Weights of a small GPT-style language model, trained from scratch on English Wikipedia: no biases in attention or MLP, 4856 steps.
MLP neurons of a small language model. Each row is named by its layer, matrix (gate and up: input weights; down: output weights) and neuron, and shows model dimensions 16-143. Each number is 200 + 40 x the weight over its row's rms, rounded and kept within 0 to 999. A neuron's up and down rows have the sign that makes its largest values positive.
After each neuron's rows, "fires before" lists the tokens most often just after its 100 highest values on Wikipedia text that the model never trained on; "fires on" lists the tokens most often at its 100 highest values on Wikipedia text that the model never trained on. A number after a token or word is its count.

L2.gate244,237,151,176,111,269,226,247,198,147,235,179,214,193,212,157,203,259,220,173,214,179,234,118,205,148,172,189,295,209,219,224,227,209,159,245,213,138,191,164,214,248,253,236,217,266,139,217,210,212,193,248,205,207,213,273,221,238,253,217,160,206,173,178,226,242,283,191,222,144,181,254,225,152,140,158,277,216,199,168,247,178,212,213,194,156,169,251,253,233,223,222,272,235,232,229,178,129,173,207,171,242,211,175,227,279,193,166,130,178,164,282,204,221,237,260,153,194,278,149,216,182,195,215,167,199,154,207,189
L2.up244,213,129,170,113,217,194,271,265,178,180,192,180,193,224,200,184,268,210,223,182,264,196,178,170,229,195,165,295,133,220,194,193,225,250,198,201,186,154,254,198,193,219,227,187,224,137,228,245,191,143,260,143,195,154,221,244,303,181,141,161,189,178,136,232,204,201,174,201,156,179,180,239,210,197,167,215,176,147,150,232,184,176,103,196,207,226,215,123,226,215,199,217,153,191,225,189,163,256,145,177,262,162,189,253,252,158,210,206,169,169,292,224,179,201,255,203,167,279,170,249,218,178,153,229,182,208,214,206
L2.down244,166,171,240,212,98,205,250,267,250,222,238,146,221,168,193,252,166,227,236,213,163,130,203,219,247,185,193,167,140,268,260,212,208,223,152,186,222,212,169,211,178,249,185,143,241,155,183,221,160,245,184,212,178,151,235,258,236,213,195,203,242,190,184,210,203,210,206,145,245,196,152,214,192,211,258,218,229,238,172,118,250,237,205,221,299,289,180,166,251,227,154,150,148,180,187,247,229,239,240,169,201,259,194,270,196,225,210,328,76,150,228,212,213,207,186,177,215,231,171,209,197,205,187,209,202,204,181,159
fires before: "0" 32, "7" 7, " |" 6, "4" 6, "6" 6
fires on: "5" 53, "0" 29, "6" 7, "7" 5

L2.gate206,182,273,140,187,174,152,223,190,165,181,222,188,119,187,182,152,105,187,201,182,207,227,147,218,258,162,230,160,238,161,195,206,182,180,252,175,208,287,219,303,250,140,167,225,236,233,215,170,135,240,265,189,276,210,205,173,203,208,217,195,204,266,230,223,137,206,201,236,247,234,192,227,190,234,241,246,218,201,195,164,123,193,304,176,160,112,174,142,237,229,201,165,210,223,173,252,211,233,231,254,190,288,224,158,153,166,114,207,189,250,247,194,195,246,230,240,174,178,205,170,186,217,276,181,164,176,160,218
L2.up206,243,208,200,211,233,207,247,143,162,207,219,227,214,257,202,123,246,161,218,194,201,231,204,207,251,125,268,97,255,229,171,195,159,212,236,185,210,266,214,170,217,166,239,203,212,213,228,194,145,221,186,214,162,211,225,177,149,225,194,137,254,192,190,220,167,165,245,256,159,225,279,196,162,229,195,193,183,138,146,181,136,156,230,252,255,141,188,163,138,298,235,265,216,215,196,185,213,160,277,276,110,180,268,172,174,269,125,258,198,218,208,205,257,166,201,145,169,141,209,185,159,143,204,184,167,226,243,134
L2.down206,165,175,132,210,208,189,207,133,194,215,196,298,172,228,247,178,252,180,223,226,285,229,232,179,190,223,243,174,240,156,211,192,179,177,175,198,157,159,217,183,250,239,240,181,191,201,225,220,132,148,187,167,234,232,183,169,181,242,198,138,311,226,215,197,174,229,223,186,66,185,108,164,188,131,151,167,159,188,168,192,167,223,194,210,232,199,158,219,243,170,247,223,253,247,235,144,210,220,242,190,145,180,133,215,195,219,193,193,216,285,186,275,211,270,181,137,168,151,199,271,219,223,182,261,135,207,219,207
fires before: "." 21, ")" 17, " |" 15, "," 11, "–" 7, ")," 6
fires on: "6" 16, "0" 16, "9" 15, "1" 12, "7" 12, "2" 12

L3.gate520,180,252,209,151,143,211,267,197,188,179,189,216,189,218,124,249,234,136,149,146,189,254,174,172,280,168,118,187,168,224,225,245,255,198,146,180,242,223,216,171,253,234,143,179,204,255,194,227,191,172,212,202,146,189,232,219,299,201,97,131,260,217,157,224,166,131,193,218,214,199,257,230,194,204,202,186,251,220,182,175,173,212,192,248,204,250,266,196,144,151,240,210,113,153,217,199,187,200,267,130,210,130,195,212,226,164,222,222,183,237,222,194,170,222,195,179,187,287,96,187,176,227,111,187,172,229,199,218
L3.up520,210,152,160,294,223,244,211,249,252,209,295,158,221,200,250,185,256,240,228,202,231,239,157,220,184,135,239,216,205,225,189,213,181,205,221,226,165,186,195,232,154,195,257,189,176,182,164,198,218,174,207,231,188,171,241,255,110,240,264,194,217,162,202,187,249,182,257,169,185,225,238,172,214,225,248,239,152,128,282,194,215,214,205,208,170,107,221,228,204,232,193,169,137,256,214,220,141,241,221,229,230,234,222,201,188,280,161,180,238,157,196,98,253,160,239,267,197,115,242,206,86,191,174,119,189,121,165,228
L3.down520,169,219,172,138,47,237,206,190,141,165,180,208,123,197,165,179,258,263,234,123,232,200,229,172,203,201,157,269,180,212,188,195,182,156,167,208,196,211,210,175,173,146,101,180,201,267,215,164,185,185,228,178,280,148,198,212,215,224,131,279,204,211,138,210,86,162,230,172,193,212,190,221,135,165,194,210,207,258,257,208,171,222,199,126,230,229,179,140,179,190,150,177,237,228,198,169,233,235,131,179,266,259,225,223,185,183,220,185,150,212,146,244,243,161,231,214,179,180,177,223,212,224,256,215,291,223,184,124
fires before: "0" 32, "9" 21, "6" 7, "8" 6, "4" 6, "7" 6
fires on: "2" 34, "1" 20, "8" 14, "7" 11, "6" 10, "9" 9

L2.gate411,231,210,209,147,172,200,241,256,193,215,205,179,131,198,157,220,186,104,201,226,215,201,190,195,222,200,246,209,172,185,277,208,182,174,214,161,200,168,173,160,194,210,262,160,176,216,191,229,159,101,286,270,169,106,198,207,195,223,140,118,183,206,207,173,202,186,196,163,273,131,246,163,218,162,250,138,208,140,217,198,216,200,178,188,255,204,255,132,238,171,243,209,241,162,245,285,239,227,191,243,202,208,242,179,226,203,182,244,193,166,192,117,231,221,196,167,171,246,163,154,178,273,191,237,186,202,232,194
L2.up411,119,181,254,179,183,263,165,247,180,256,275,228,205,180,251,157,171,195,173,175,201,223,199,227,264,210,184,257,242,273,158,175,221,226,201,165,262,215,195,197,175,257,225,172,102,200,218,204,259,229,179,267,242,148,194,166,242,215,183,265,173,203,226,269,169,141,206,196,235,182,234,138,182,196,224,186,115,170,135,209,147,195,179,230,191,214,194,146,220,198,181,190,253,224,245,246,276,217,244,252,205,151,204,202,231,205,171,208,205,123,226,199,180,183,186,165,220,242,236,258,173,265,210,214,237,205,241,174
L2.down411,170,208,203,192,284,171,255,174,208,171,232,166,278,143,207,202,162,181,164,156,249,204,231,121,226,179,220,165,264,162,251,229,177,117,174,241,164,288,231,206,211,158,196,174,256,223,241,214,210,155,267,256,134,283,164,239,177,194,195,229,223,223,188,164,233,229,218,192,157,132,181,210,187,263,235,245,262,188,232,128,204,252,131,225,146,214,261,207,188,230,137,206,182,238,187,226,159,172,215,164,198,230,172,227,176,114,255,155,182,241,188,186,208,273,232,160,189,154,175,231,224,185,222,174,195,154,219,212
fires before: "s" 48, "built" 4, "\n" 4, "na" 4
fires on: "'" 65, "-" 35

L5.gate145,242,192,202,265,251,167,198,221,201,224,157,154,194,178,193,155,220,173,188,233,197,134,219,165,170,148,229,191,178,234,202,212,286,256,194,254,173,168,202,184,217,226,164,197,100,282,238,192,215,266,223,258,181,253,197,151,172,172,157,225,166,202,280,113,253,263,245,197,210,235,256,219,199,171,123,175,144,197,150,181,222,187,252,144,336,198,173,213,321,223,236,189,263,181,190,222,141,183,230,198,154,183,189,243,305,231,206,234,244,199,194,182,225,206,225,135,172,152,213,258,179,213,176,208,165,208,186,221
L5.up145,244,193,203,203,215,205,230,208,124,187,188,199,85,187,172,184,211,107,228,196,237,164,152,174,175,187,221,213,192,217,204,289,285,254,172,181,160,216,205,162,189,256,234,224,135,255,241,163,286,200,184,253,173,195,197,181,198,163,164,236,150,202,214,200,247,285,78,263,201,220,232,251,205,244,104,185,210,199,155,178,128,197,200,158,279,241,178,167,253,225,205,195,234,165,252,271,217,197,204,152,165,248,245,204,187,158,275,265,236,203,187,264,201,216,198,135,230,219,171,202,125,189,190,234,195,207,192,208
L5.down145,203,172,200,159,247,197,185,217,227,164,125,180,147,213,208,248,170,154,270,229,197,182,159,191,212,173,173,250,197,186,222,201,189,215,171,237,212,231,210,211,196,399,192,212,227,227,208,157,249,238,197,167,225,179,205,250,228,181,210,229,220,190,180,186,243,230,63,201,208,175,195,186,238,214,174,169,290,148,121,175,173,163,211,193,289,211,167,191,367,183,191,258,243,210,166,162,268,156,241,160,200,213,224,220,234,181,240,193,197,218,236,254,197,181,192,177,191,232,210,178,191,170,218,128,172,175,212,246
fires before: "\n" 87
fires on: "==" 61, " ==" 22, "." 9, "-" 6

L2.gate278,260,199,167,159,191,194,233,251,172,159,196,116,159,208,248,301,199,199,208,245,238,190,204,163,208,134,190,207,173,210,167,260,166,192,162,177,255,203,268,219,233,255,177,221,234,276,217,264,197,181,182,187,131,134,171,224,184,194,228,172,133,190,237,152,218,210,221,167,189,192,228,157,145,250,155,162,309,194,231,157,219,214,121,179,183,213,151,206,224,271,217,185,197,191,274,184,197,185,219,263,229,299,281,177,156,233,212,251,158,187,127,204,150,189,145,160,218,178,155,244,203,179,265,232,148,186,129,223
L2.up278,228,174,199,131,294,169,223,199,210,185,204,116,134,183,195,268,206,163,210,207,270,170,186,131,183,270,134,203,219,208,233,234,143,167,221,215,211,191,250,239,220,213,162,151,191,263,234,203,192,134,178,205,217,191,198,211,217,268,189,171,154,130,211,112,220,213,249,194,190,211,202,142,226,190,162,209,242,222,213,155,208,210,196,195,264,206,205,149,200,197,159,190,245,183,201,235,168,148,255,275,254,234,238,167,219,197,215,125,178,229,142,195,71,265,187,130,226,179,123,217,226,155,219,227,180,235,135,278
L2.down278,230,169,239,162,237,111,213,202,199,179,229,178,111,164,149,194,138,164,214,269,115,220,165,147,195,202,161,264,243,182,240,244,184,240,182,217,97,176,167,176,250,311,160,145,204,190,250,239,219,238,211,220,216,233,221,171,231,212,159,179,205,198,172,239,220,209,198,213,208,129,132,212,244,226,158,262,167,235,123,169,188,235,210,201,282,232,203,249,266,199,188,234,224,194,184,226,197,157,223,192,190,167,166,175,224,251,191,137,191,162,168,279,216,119,162,143,201,195,205,208,175,182,230,126,172,216,232,207
fires before: "\n" 100
fires on: "==" 67, " ==" 33

L5.gate132,177,213,198,216,173,168,179,116,205,211,256,179,148,242,240,266,193,245,190,194,146,216,215,185,173,171,182,73,136,242,210,244,177,240,174,269,211,186,228,205,203,162,258,246,240,173,239,192,100,225,202,214,245,145,163,163,173,206,207,193,169,262,273,227,183,222,190,199,231,162,187,135,180,268,216,102,215,114,212,220,203,252,141,230,242,262,176,214,241,205,178,108,184,200,254,200,170,213,177,302,126,242,157,201,187,215,199,234,131,269,198,218,160,275,211,205,197,139,245,174,260,169,268,269,174,233,221,211
L5.up132,165,170,251,222,184,152,205,180,207,195,247,146,182,314,217,204,233,199,128,163,232,146,122,143,227,201,197,164,154,275,260,238,127,192,220,171,226,200,172,169,190,139,221,172,198,171,228,180,229,185,250,263,252,170,213,223,169,235,177,222,256,202,146,261,245,160,233,202,300,210,173,98,209,223,231,119,192,188,276,277,177,212,174,249,217,252,272,196,222,209,224,153,164,204,182,207,196,203,144,284,178,222,216,149,203,136,207,233,197,206,169,218,206,207,242,168,237,178,133,200,242,191,220,216,185,261,199,231
L5.down132,160,143,265,150,275,201,229,221,202,152,184,147,188,185,256,250,234,216,120,218,201,284,120,248,228,177,139,186,207,231,171,160,153,158,220,202,234,261,265,280,211,232,139,174,178,183,204,235,214,144,187,230,215,256,189,170,241,216,265,224,247,235,227,173,220,173,210,238,184,231,126,227,221,224,184,208,190,209,127,236,236,189,213,136,164,252,169,177,249,146,225,157,220,208,166,250,206,216,196,200,226,147,185,166,145,256,210,182,206,260,250,231,212,167,208,192,163,188,182,220,248,246,193,98,185,250,245,244
fires before: "-" 57, "\n" 25
fires on: "\n" 76, ")" 7

L2.gate351,152,159,207,176,189,178,214,188,220,179,201,170,140,262,170,177,167,190,231,216,206,91,227,206,221,219,258,221,170,189,196,213,180,219,165,181,190,174,261,116,227,191,238,192,153,264,194,157,228,116,200,164,201,208,208,241,156,149,219,239,201,251,240,174,233,225,218,257,237,276,190,213,250,263,123,180,194,261,274,184,212,172,186,144,190,200,163,235,204,217,280,191,137,182,222,178,180,206,165,210,211,189,185,231,171,204,210,184,179,167,173,278,246,195,256,137,105,194,223,209,286,190,207,128,197,198,145,173
L2.up351,65,189,233,167,232,214,167,196,183,228,252,168,185,273,179,175,148,144,213,199,219,162,144,192,258,280,213,222,207,202,222,212,133,166,164,195,203,134,204,183,248,218,216,222,127,225,205,193,228,143,213,164,153,184,250,205,151,238,168,222,166,211,238,213,168,205,257,234,150,237,236,188,191,269,213,161,188,227,287,133,203,154,221,169,221,209,98,174,134,237,161,254,203,114,237,202,179,203,211,208,266,209,219,226,181,175,187,173,158,235,165,258,214,227,143,202,143,143,152,146,220,214,233,160,229,199,106,220
L2.down351,216,145,355,162,213,206,216,229,218,225,253,112,153,200,183,217,128,175,183,222,170,188,133,148,257,253,238,234,218,243,191,255,173,189,205,216,172,220,211,217,233,231,193,162,168,162,153,155,131,210,245,153,257,212,186,199,297,228,213,256,256,182,202,240,266,202,208,171,219,197,186,237,251,191,204,228,177,170,182,166,174,189,161,254,175,222,238,263,186,216,261,237,164,228,199,165,162,193,264,260,272,218,198,185,144,161,218,239,150,211,170,299,191,261,196,132,197,182,156,175,250,193,233,148,175,227,224,234
fires before: "\n" 35, " to" 19, "g" 7
fires on: ")" 44, " due" 11, "avi" 10, "ho" 8, " According" 6, "har" 4

L2.gate419,191,243,182,134,204,252,212,192,186,134,206,198,218,264,208,197,225,183,168,275,186,239,180,167,225,226,169,227,270,224,154,229,200,162,224,178,235,246,205,167,240,200,219,124,186,178,201,252,199,162,149,207,196,200,139,202,152,199,276,270,165,158,188,237,215,192,244,181,163,217,119,146,185,229,153,114,209,199,245,116,209,207,161,258,300,177,180,252,168,215,170,196,188,209,245,137,218,184,284,224,157,190,280,170,148,171,239,169,230,221,173,163,237,170,91,247,233,222,197,194,137,207,173,113,166,279,244,192
L2.up419,156,225,175,168,146,220,235,190,161,164,203,161,211,192,190,166,275,152,212,270,186,214,264,187,239,215,155,226,259,226,230,188,183,192,167,189,211,203,145,181,225,173,213,163,231,133,219,203,239,177,174,220,279,209,141,253,210,150,194,237,188,196,215,241,204,153,253,178,152,166,152,153,200,260,162,140,214,224,323,163,217,245,184,228,250,210,158,251,242,198,176,191,224,273,236,147,157,172,282,286,206,163,250,187,123,170,176,195,257,235,191,268,132,277,150,214,279,241,152,199,191,128,176,176,147,281,244,179
L2.down419,156,195,244,182,250,219,129,172,168,221,157,168,164,242,255,173,242,186,185,175,114,175,211,215,193,194,206,175,218,189,278,184,213,273,243,205,243,162,236,238,156,256,133,191,137,151,279,199,185,174,231,249,214,220,145,211,247,218,224,219,231,216,250,197,164,151,163,184,158,180,137,172,175,201,235,167,154,200,185,189,137,154,268,202,164,237,215,206,197,245,170,179,227,229,138,235,242,206,224,172,159,178,193,152,252,199,199,177,244,184,142,233,182,172,171,197,258,246,299,200,200,216,135,241,246,244,103,123
fires before: "\n" 49, " " 8, "0" 7, " The" 4
fires on: "." 56, "===" 34, "====" 4

L2.gate172,235,164,202,164,189,224,154,277,160,229,144,214,207,192,175,200,191,195,132,199,221,40,217,184,187,208,139,145,133,147,138,198,171,212,195,155,176,197,235,260,186,170,207,224,186,192,206,273,207,151,198,219,197,220,239,236,184,163,269,161,142,172,250,178,137,212,212,191,171,187,149,235,202,139,232,165,172,211,250,160,212,225,225,149,146,185,252,204,158,203,168,153,226,201,240,259,232,180,217,211,206,208,280,138,199,240,151,211,215,207,142,270,212,165,186,141,157,187,222,142,300,187,257,187,158,273,191,174
L2.up172,216,241,185,133,167,205,180,252,191,249,200,163,239,155,169,279,214,170,170,213,241,78,176,147,188,201,151,215,220,165,124,250,216,252,169,155,207,194,210,250,229,200,255,225,228,214,191,279,216,152,233,155,140,246,242,224,225,142,205,212,178,130,224,186,127,226,258,162,216,184,191,225,169,121,166,231,214,199,224,199,213,215,215,195,233,189,266,222,191,241,186,170,264,248,229,260,253,162,236,189,210,184,222,117,205,245,189,133,195,193,130,223,155,184,240,203,231,252,222,156,208,192,298,230,211,266,184,165
L2.down172,178,170,270,152,210,194,249,233,203,152,269,216,208,175,94,203,257,245,172,263,211,285,88,188,217,196,198,275,210,283,229,246,238,281,145,210,221,216,241,235,255,225,189,195,229,237,226,263,312,202,172,190,233,184,153,146,210,186,186,209,188,171,241,231,191,132,133,192,180,174,194,249,116,241,174,240,195,180,184,165,158,210,170,221,216,190,222,209,224,194,225,192,180,231,214,138,218,156,273,192,221,251,214,211,206,213,184,196,218,226,220,204,176,174,154,186,272,219,180,220,152,189,194,191,228,140,247,203
fires before: "\n" 66
fires on: "==" 49, " ==" 16, " Z" 8, " following" 5, "ing" 4, "d" 4

L2.gate452,200,120,182,192,166,180,176,240,270,198,156,161,193,258,167,207,223,253,173,162,156,147,209,228,219,229,259,207,147,184,173,191,191,280,257,266,231,107,188,198,216,237,170,194,166,180,227,218,205,192,172,167,238,157,212,183,233,214,209,220,148,240,223,168,262,225,245,181,212,238,217,193,246,121,201,186,284,224,203,229,136,179,226,195,174,162,171,137,197,213,216,169,197,173,112,253,160,177,248,108,113,200,172,170,261,187,198,197,235,169,194,149,267,179,237,177,153,182,141,114,178,238,120,203,166,221,176,199
L2.up452,178,214,127,219,112,258,155,194,169,91,161,144,163,207,238,191,167,292,230,248,184,225,230,204,217,210,231,216,130,184,206,212,174,156,186,148,181,191,183,153,135,238,251,239,217,182,206,211,287,180,157,169,169,204,167,184,153,135,186,166,177,260,171,127,163,179,193,189,141,241,218,204,251,260,169,206,243,227,221,183,179,185,214,214,170,163,207,163,138,263,205,190,201,161,184,244,225,203,167,226,226,226,166,211,195,191,284,143,110,216,233,218,155,176,200,177,169,201,257,217,176,147,188,193,182,216,181,220
L2.down452,195,245,155,209,151,249,259,199,203,203,203,235,195,158,165,163,205,226,217,217,268,242,234,147,100,179,168,106,225,149,249,250,166,165,156,215,177,214,228,140,200,188,202,191,196,235,181,158,185,145,174,184,170,170,267,247,131,146,227,201,204,174,186,169,236,174,227,253,121,207,165,182,225,233,208,203,147,155,230,164,218,176,174,257,168,181,238,138,198,194,200,187,199,257,174,169,129,126,198,204,237,200,161,171,230,200,248,94,213,198,201,276,205,157,251,247,256,216,152,246,186,286,249,237,199,147,163,238
fires before: " " 46, "\n" 10, "7" 5, "4" 4, "2" 4, "0" 4
fires on: " |" 70, "." 30

L5.gate238,248,204,167,202,233,163,214,292,184,228,185,229,172,210,253,229,270,243,143,123,262,182,209,146,186,136,153,167,215,197,223,254,178,132,153,195,195,154,241,90,168,231,156,177,215,254,198,273,149,210,155,139,175,210,147,247,227,160,114,232,307,189,184,222,260,252,200,285,242,160,234,188,148,214,204,108,262,260,191,217,177,212,167,158,198,194,219,174,185,120,187,174,174,164,257,195,134,195,191,207,215,165,108,190,186,270,156,208,172,224,203,239,173,170,169,197,193,208,281,222,193,163,202,193,197,246,155,228
L5.up238,197,185,188,171,179,129,140,138,181,233,225,290,179,228,155,243,259,262,220,212,264,178,200,149,171,144,140,173,210,267,228,212,202,205,174,184,251,174,226,234,211,268,162,153,247,246,213,272,144,177,219,158,178,190,210,133,224,155,147,176,211,140,240,167,236,265,181,166,146,172,229,101,192,236,190,161,235,179,207,152,182,208,215,236,183,182,215,173,220,259,163,218,144,209,220,118,165,197,231,189,137,135,182,159,187,242,194,162,178,241,255,246,142,197,156,213,150,195,199,238,286,201,239,176,217,243,231,227
L5.down238,224,216,194,202,185,214,166,202,229,142,180,164,157,250,194,264,176,190,212,248,206,176,209,241,179,258,182,227,259,204,218,201,252,213,217,192,154,157,226,171,181,274,190,267,168,190,171,136,175,176,201,205,159,134,269,126,169,210,282,189,224,208,206,164,176,194,168,104,218,131,154,261,183,243,186,169,192,228,156,262,281,208,234,149,220,179,218,187,197,236,301,195,160,154,157,274,186,245,198,207,249,143,217,227,140,292,172,155,207,218,189,188,204,196,132,293,183,196,234,242,178,185,184,200,151,249,161,262
fires before: "\n" 37, " the" 13, " " 4
fires on: "\n" 41, " as" 31, " and" 7, "," 6

L3.gate186,199,189,201,137,194,283,114,166,224,236,173,165,191,148,208,176,183,215,156,175,183,245,185,182,186,208,198,246,153,180,149,279,158,266,127,185,179,157,188,257,168,180,194,259,205,188,174,149,142,156,210,215,186,183,226,166,320,170,94,238,164,167,243,190,212,203,223,209,122,143,210,244,159,207,149,275,149,184,183,237,226,267,238,173,228,187,184,114,182,205,237,233,197,193,219,181,190,128,191,166,291,227,208,105,180,182,179,186,196,154,179,171,262,167,246,237,103,197,203,200,185,283,204,167,161,179,189,228
L3.up186,231,209,252,206,177,139,197,173,194,214,243,203,307,184,258,171,163,169,264,185,275,191,198,245,235,218,187,178,261,285,207,219,258,208,207,170,174,216,165,173,182,206,188,190,300,214,181,145,204,256,223,226,204,231,297,176,199,199,180,156,168,266,207,113,220,168,210,220,196,197,140,168,178,154,294,335,186,178,218,168,243,125,233,183,226,211,245,214,210,220,226,206,230,270,246,159,237,232,284,212,199,190,211,163,166,167,170,210,213,231,161,174,162,222,187,212,178,228,225,209,240,200,188,222,166,178,257,194
L3.down186,136,208,205,174,162,222,200,218,188,202,228,184,166,157,189,171,194,176,201,139,190,117,231,117,168,227,231,237,162,260,248,245,158,202,161,239,193,172,156,171,222,180,240,144,221,191,197,232,217,233,172,154,200,199,143,147,165,213,173,174,135,171,158,205,125,216,263,233,168,245,119,183,156,272,219,92,109,215,174,136,215,205,222,230,204,183,146,167,134,203,153,125,177,179,158,146,234,165,178,212,185,197,166,247,209,128,201,180,171,166,218,240,200,251,213,258,170,181,161,149,260,168,171,303,179,233,245,208
fires before: " |" 58
fires on: "2" 22, "9" 12, " Party" 11, "ven" 9, "0" 8

L2.gate323,209,180,127,191,163,223,209,221,225,190,228,164,199,191,159,184,268,221,126,146,161,236,165,166,216,170,225,203,200,203,247,185,234,285,233,201,260,160,206,209,233,181,146,159,120,207,214,176,245,256,169,211,212,119,233,220,289,204,150,125,258,209,161,316,175,160,262,159,229,229,183,241,148,132,209,214,269,151,180,219,256,221,234,216,196,243,255,187,170,190,220,177,185,257,244,269,169,221,239,179,165,198,223,205,200,179,216,243,216,247,240,176,236,195,201,246,160,249,164,209,109,156,178,251,221,150,155,120
L2.up323,178,253,224,153,184,259,196,203,197,251,198,177,177,155,145,199,252,204,140,212,257,242,179,252,191,167,203,214,195,183,193,178,252,181,192,233,251,226,289,178,188,186,242,186,193,252,212,188,166,225,185,236,262,160,145,229,175,240,255,204,267,242,198,214,224,244,223,263,173,187,240,144,230,280,170,172,145,250,164,195,136,205,143,193,187,242,198,206,174,222,171,189,197,172,232,217,209,259,164,213,221,174,261,222,265,239,248,207,177,186,121,156,217,191,202,211,160,229,127,193,214,149,122,233,89,182,164,202
L2.down323,148,193,148,283,160,224,189,251,220,170,173,224,101,223,187,159,208,237,123,143,208,226,186,178,280,199,170,165,215,193,303,219,221,222,195,186,251,204,228,154,196,185,163,253,166,201,274,157,140,181,207,226,187,208,195,251,212,178,165,211,271,252,213,239,116,198,176,188,245,175,171,133,221,163,146,233,207,203,223,231,189,214,110,144,173,214,191,159,212,243,226,147,155,201,182,266,208,275,148,180,188,214,233,208,236,192,219,167,183,204,191,151,167,204,277,137,174,223,184,216,165,162,206,113,221,186,191,141
fires before: "0" 46, "9" 10, "6" 9, "7" 6, "4" 6, "8" 5
fires on: "2" 49, "6" 13, "1" 9, "7" 8, "8" 7

L5.gate9,156,173,153,208,181,159,223,204,195,94,188,189,160,205,196,177,158,225,165,288,126,167,234,227,176,270,177,102,199,166,189,236,258,241,208,190,106,160,188,172,171,254,212,212,245,219,190,175,300,208,156,212,210,170,199,223,204,153,194,209,227,234,195,211,247,234,255,327,138,192,182,211,112,234,189,174,181,234,143,187,172,255,207,208,223,205,196,215,113,181,227,255,210,203,141,207,207,154,225,220,195,128,199,243,197,210,226,269,264,155,237,195,167,218,120,181,168,199,228,199,99,236,182,190,151,215,228,176
L5.up9,210,164,213,286,173,238,199,238,155,199,156,177,178,287,192,162,170,210,207,209,181,216,217,215,136,188,208,260,237,206,304,257,202,226,241,168,196,223,135,176,147,220,205,235,196,233,192,142,198,154,218,225,152,165,264,275,102,208,195,208,230,194,130,139,201,198,218,254,320,238,184,201,250,264,211,226,244,195,249,187,187,223,202,186,259,114,245,200,282,167,153,302,169,182,225,126,219,193,207,243,153,294,243,218,164,206,195,186,262,251,202,214,172,258,149,225,233,164,203,208,212,123,179,137,189,210,209,204
L5.down9,243,180,243,155,224,258,167,223,162,138,207,165,177,251,324,241,217,137,153,180,161,149,203,224,263,229,208,145,201,167,191,219,219,222,168,191,119,185,169,239,200,351,196,227,204,160,239,222,191,217,144,242,152,207,129,205,258,207,211,203,216,182,245,231,229,214,223,196,119,149,164,252,173,255,179,151,227,222,198,151,193,194,220,219,143,222,182,230,146,234,190,204,185,210,110,240,224,199,242,165,139,133,213,229,256,187,198,195,209,169,230,279,189,204,191,193,225,243,232,179,190,179,225,199,217,208,150,236
fires before: "\n" 32, " He" 17, " It" 6, " In" 6, " The" 4
fires on: "." 77, ")." 9, "\"." 9

L2.gate51,223,176,235,232,194,194,252,302,145,194,157,219,191,228,177,196,173,223,192,122,161,247,259,264,267,192,257,257,193,240,245,183,262,169,189,148,155,237,217,205,194,152,185,192,145,166,206,258,216,163,240,198,153,228,193,256,216,159,191,183,225,186,163,219,237,281,177,238,204,217,231,181,153,252,261,170,121,182,173,233,170,254,130,252,151,133,294,178,229,277,158,201,196,230,187,214,167,281,193,205,196,128,159,170,213,244,252,237,184,162,205,171,186,198,247,188,179,222,193,236,220,224,191,212,239,178,217,155
L2.up51,191,243,268,147,244,205,285,206,227,240,314,227,202,211,200,195,190,199,166,258,165,226,177,206,164,180,243,230,235,223,217,137,161,235,183,176,186,229,173,183,202,194,191,242,183,176,197,252,184,189,289,198,215,247,166,200,195,196,150,189,229,122,233,181,151,164,200,176,215,146,239,257,118,104,210,230,138,161,158,182,198,147,303,246,198,196,187,223,177,266,260,139,233,210,232,182,289,258,239,150,202,209,185,204,191,139,129,193,204,170,187,166,191,206,218,202,200,252,156,186,194,146,134,198,217,157,238,110
L2.down51,66,165,215,194,136,189,216,236,170,233,197,229,232,209,181,165,244,126,229,189,177,167,193,225,147,174,283,220,160,203,169,176,205,208,193,205,181,171,246,136,228,296,222,176,206,185,214,221,218,185,192,195,174,200,299,202,188,162,234,214,227,154,151,150,160,229,160,205,222,193,162,227,222,207,264,290,298,183,224,211,241,228,131,253,192,293,208,167,188,229,174,231,178,211,223,180,321,206,168,169,228,260,160,214,254,237,218,228,132,144,242,227,253,254,223,188,224,206,160,202,192,169,225,160,244,160,212,202
fires before: "0" 23, "%" 20, "6" 8, " |" 7, "3" 6, "7" 6
fires on: "5" 32, "0" 31, "9" 10, "2" 7, "7" 6, "6" 5